MLP neurons of a small language model. Each row is named by its layer, matrix (up: input weights) and neuron, and shows model dimensions 176-239. Each number is 128 + 24 x the weight over its row's rms, rounded and kept within 0 to 255.
A block is one neuron, or neurons of one layer that tend to fire together. After each block is what it responds to, as a language model described it from the Wikipedia text at the highest values.

L5.up176 [141 123 109 155  68 119 138 105 140 130 162 103 156 140 133 118 102  99 138 110 155 136 177 116 128 165 155 188 134 121  98 114 134  95 144 138 105 129 149 126 133 155 121 107 102 117  96 117 145  99  99  80 137 163  94 167  92 107 159 118 109 136 116 105]
L5.up433 [132  86 111 147 115 129 155 117 142 124 173 131 116 148 133 141 105  78 107 147 156 141 141  90 110 108 149 145 100 147 120 143 135  92 124 104 123  94 148 131 104 153 126 100 151 149 145 135 123  90 137 164 146 140  81 144 101 123 144 127  84 156 130 101]
Description: Commas, rarely dashes or semicolons, placed after a complete main clause, before an add-on such as and, but, which, with, including.

L2.up47 [128 133 128 122 120 133 102 117 141 136  90 103 136  75 148 122 116 142 116 185 133 136 136 125 149 105 134 100 131 104 106 144 117 118 121 184  80 174 105 137 134 164 202 132 101 100 103 156 113  90 113 116 136 124  55 120 110 109 105 181 147 139 120 166]
L2.up69 [142 130 142 134 146 142 143 110 153 128 164 135 165 142 130 119  59 144 113 105 108 126 144 114 119  45 152  89  99 182  87 103 109  84 107 130 120 112  94  95 122 120 132 110  84 152 103 183 151 135 139  82 164 142 117  96 119 111 139  83 116 112 116 122]
L2.up100 [118 119 137 113 147 165 100 101  93  76 137 132 143 106 110 117 146 133 103 145 174 116  94 103 133 115 127 122  99 124 104  95 109 107  94 132 129 130 159 136 113 141 152 154 151 150 168 142 132  95 165 117  86  90 139 115 120 134 140 164 119 145 157 111]
L2.up248 [154 125 125 128 142 123 122  86 122  96 135 110 125 146 127 127 130 104 132 150 133 138 121 145  94 137 128 135 158 119 128  80 148 130 128 129  72 155 101 151 132 139 161  94 120 120 133 118 156 141 130 130 104 138  98  97 185 136 130 138 164 145 149 168]
L2.up461 [180 121 123 109 143 165 110  99  92 104 136 141 153 120 143 120 149 110 143 137 131 101  87 169 140 135 114 148 150 128 101 123 111 134 165 123  97 108  71 135 141 122 155 130 157 124 119 178 125 150 132 134 100 120 138 106 120 140 134 127 143 120 160 154]
L2.up566 [113 117 143 154 120 114  80 103 128  80 139 163 135 131  93 140 133 158 150 153 121 121  79 165 130 155 156 140 117 135 108 125 130  95 137 124 138 136 109 127 115 129 132 106 120  73  89 102 117 100 123 109 169 162 106 104 117  81 119  84 128 128 162 148]
L2.up794 [106 128 121 126 121 135 133  95 103 126 157 128 123 131 160 166 118 110 192 113 162 123 134 121 135 117 147 118 112 149 129 137  83 133 139 126 131  98 106 143 133 161 113 126 161 124 105 131 134 133 124 139 140 129 109 148 133  87 134 127 122 106  95 132]
L2.up1167 [167 155 113 130 132 144 136  82 126 129 166 115 150 149  94 126 131 137 160 141 146 116  74 146 106 146 127 191 124  94 129 129 134  86  95 127 108 169  95 128 134 102 108 161 125 166 140  92 125 101 152  60 137 107 136 111 137 145 137 119 160 139 125 165]
Description: Prepositions and linking words that introduce a source, basis or composition, mostly on after based, plus from, by, of (adapted from, characterized by, consists of).

L2.up87 [ 89 114 108 115 103 133 141  92  97 128 133 106 131 166 173 124 142 156 158 162  77 161 152 140 160 154 141 110 142 136 100 166 107  72 130 105 132 161 112 137 158 122 111 169 123 146 176 143 119 101 139 159 183 153 120 150 110 132 195 176 103 137 130 152]
L2.up310 [150 131 157 140  78 154 140 162  74 125 165 104 143 121 110 114 130 182 104  97 148 107 161 118 151 129 129 111 152 164 109  90 120 123 126 116 114 102 126 139 180 111 160 112 113 110 178 111 158 106 140  96 130 117 139 154 112 127 135 127  63 135  62 127]
L2.up687 [ 85 122 121 104  72 129 142 138 102 113 156 101 160 141  71 108 128 120  94 143 133 165 143 121 147 140 104 115 159 120 159 149 148  74 132 121 127 108 130 109 124 149 121 113 142  76 141 168 123 172 146 159 134 109 161 128 153  80 140 130 118 137  93 106]
L2.up758 [141 129 120 144 106 117 131  98 138 165 153 126 138 128 152 147 103  75 126 128 135 189 126 160 159 108 119  97 120 138  81  75 148 120 152 127 102  95 127 129 131 141 122 105  97 102 134 118 163 140  96 122 128 150 115 113 140 153 145 127 121 112 124 126]
L2.up912 [172  71 111 143 119 109 144 108 137 165 145 115 140 151 105 118 110 207  89  81 143 121 154 131 133 107 150 110 143 124  97 145 123  97 122 104 132 120 148 120 122 155 147 136 139 132 134 132 144 135 132 160 108  94 136 142 118 121  87 152 130 112  68 158]
L2.up992 [145 116 166 121 125 143 124 155 140 109 140 117 115 168 129 147 113  85 143  96 122 159 137 167 141 120 150 134 102  94 154 182 140 118  87 143 147 148 166 103 133 114 110 125 130 147 147  97 167 113 119  61 106 125 135 147 120 141  97 120 120 138 130 156]
L2.up1110 [148 128 129 109 140 146 114 107 104 147 157 154 140 100 115 114 130 124 135 114 136  80 154 135 109 135  90 134 134 123 118 123 104  64 112 130  76 137  83 154 145 163 156  89 140 134 106 110 189 147  92 115 108 146 136 173 112  81 147 146 112 132  95 117]
L2.up1186 [100  98 128 132  70 153 106 157 124 116 181 103 151 123 119 119 110  93  97 130  93 155 179 116 124 105 100 152 142 146 107 126  81  61 122  90  84 151 122 138 107 138  99 106 103 138 153 102 147 122 137 139 139 158 122 160 140 130 101 142 132 129 149 118]
Description: Commas, sometimes colons or dashes, ending a complete clause and introducing an add-on such as including, with, but, where, or an appositive name.

L3.up506 [138 137 124 136 123 147 113 115 138 158 159  86 150 118 144  93 121 137 145  98 123 128 131 108 148  79 130  98 189  94  88 141 127 122  90 143  98 134 120 118 138 113 170 140 134 132 120  96 128 130 166  83 182 109 160 149 140 114 138 136 163 141 103 160]
L3.up655 [116 107 124 127 110 152 136 124 108 125 132 124 151 104 137 115 120 103 142  95 130 105 157 108 146 124  94 124 129 108 118 117 101 137  93 122 120 127 117 111 113 138 132 131 139 139 134 141 165 158 110 147 116 129 113 146 112  84 107 109 123 112  88 147]
L3.up790 [171 148 105 149 127 167 132  97 137 103 148 122 115 123 124 106 104 152 139  97 141 122 124  80 122 120 139 137 166 106 114 118 103 133 152 127 149 131  65 136 116  83 158 151 121  88 139 119 113 131 163 112 149 117 113  88 147 148 106  97 149 147 136 103]
L3.up1321 [128 132 104 181 161 143 162 121 148 136 151 133 128 142 171 106 111 119 116  90 128 125  95 108 120 100 150 146 128 126 121 140 155 123 122 103 156  92 102 136 136 136 135 147 140  85 128 172 139 166 150 114 142 104 122 123 163 184 143 136 144  93 143 152]
Description: Adverbs and clause links opening a modifier or clause mid-sentence, often after a comma, and or a noun, such as commonly, only, while.

L5.up210 [159 101  96 142 102 102 119 109 125 104 119 136 123 140 124 159 107 162 134 121 101 159 133 129 123 152 170 119 161 154 114  38 121 124 123 101 130 123 120 120 131 111 123  98 143 129 101 158 128 145 116 171 149  93 125 132 172 166 130 117 147 117  72  62]
L5.up259 [144 173 125 140 101  86 122 130  87 120 169 109 137 135 144 126 107 141 114 117 107  94  91  99 147 107 142 105 136 137  98  98 140 158 119 164 137  88  88  88 134  92 173 135 127 100 116 158 117 130 156 132 121  93 140 110 131 133 148 125 168 114 164 146]
Description: Forms of be and have (was, is, are, were, has) right after a sentence's subject noun phrase, often a named entity: "Round Trip was", "WLRA was".

L3.up664 [156 107 132 167 105 110 126 110 142 123  97 118 162 165 145 126 133 139 154 114 129 115 166 160 109 113 122 108 132 137 118 157 104 100 148 139 115 117 151 143 150 143 114 119 154 152 135 121 164 144 144 151 124 163 154  72 139 162 131 129 156 149 148 131]
L3.up985 [115 136 150 137 143 111 145 129 148 125 145 169 127  93 136 130 152  86 103 147  88 168 102 168 107 110 112 112 120 121 152 128 106  63 102 101 108 107 140 118 114 166 163 115 156 101 145 147 144 121 119 165 150 146  84  99  96 104 110 116 168 109 147  93]
L3.up1061 [127 126 150 135  57 130 128 144  94 110 119  96  80 120 113 138 126 120 144 159 169 157 123 135 124 141 143 152 105  80 132 141  79 140 147 137 111 138 109 141 181 165 141 134  88 103 155 110 191 127 105 110 129 127 132 114 125 107 113 175 159 115  95  86]
L3.up1092 [ 89 144 148 107 110 117 119 114 116 134 126 151 130 128 109 109 127 118  64 124 201 137 141 153 130 106 144 104 120 133 153 102  75 179  64 136 132 138 150 130 126 147 139 112  77 134 148 160 147 120 125 140 170 157 173 131  93 138  92 124 125 124 132 122]
Description: Commas (sometimes "),") closing a noun phrase in expository prose, before an elaboration or list continuation such as including, with, where, or more list items.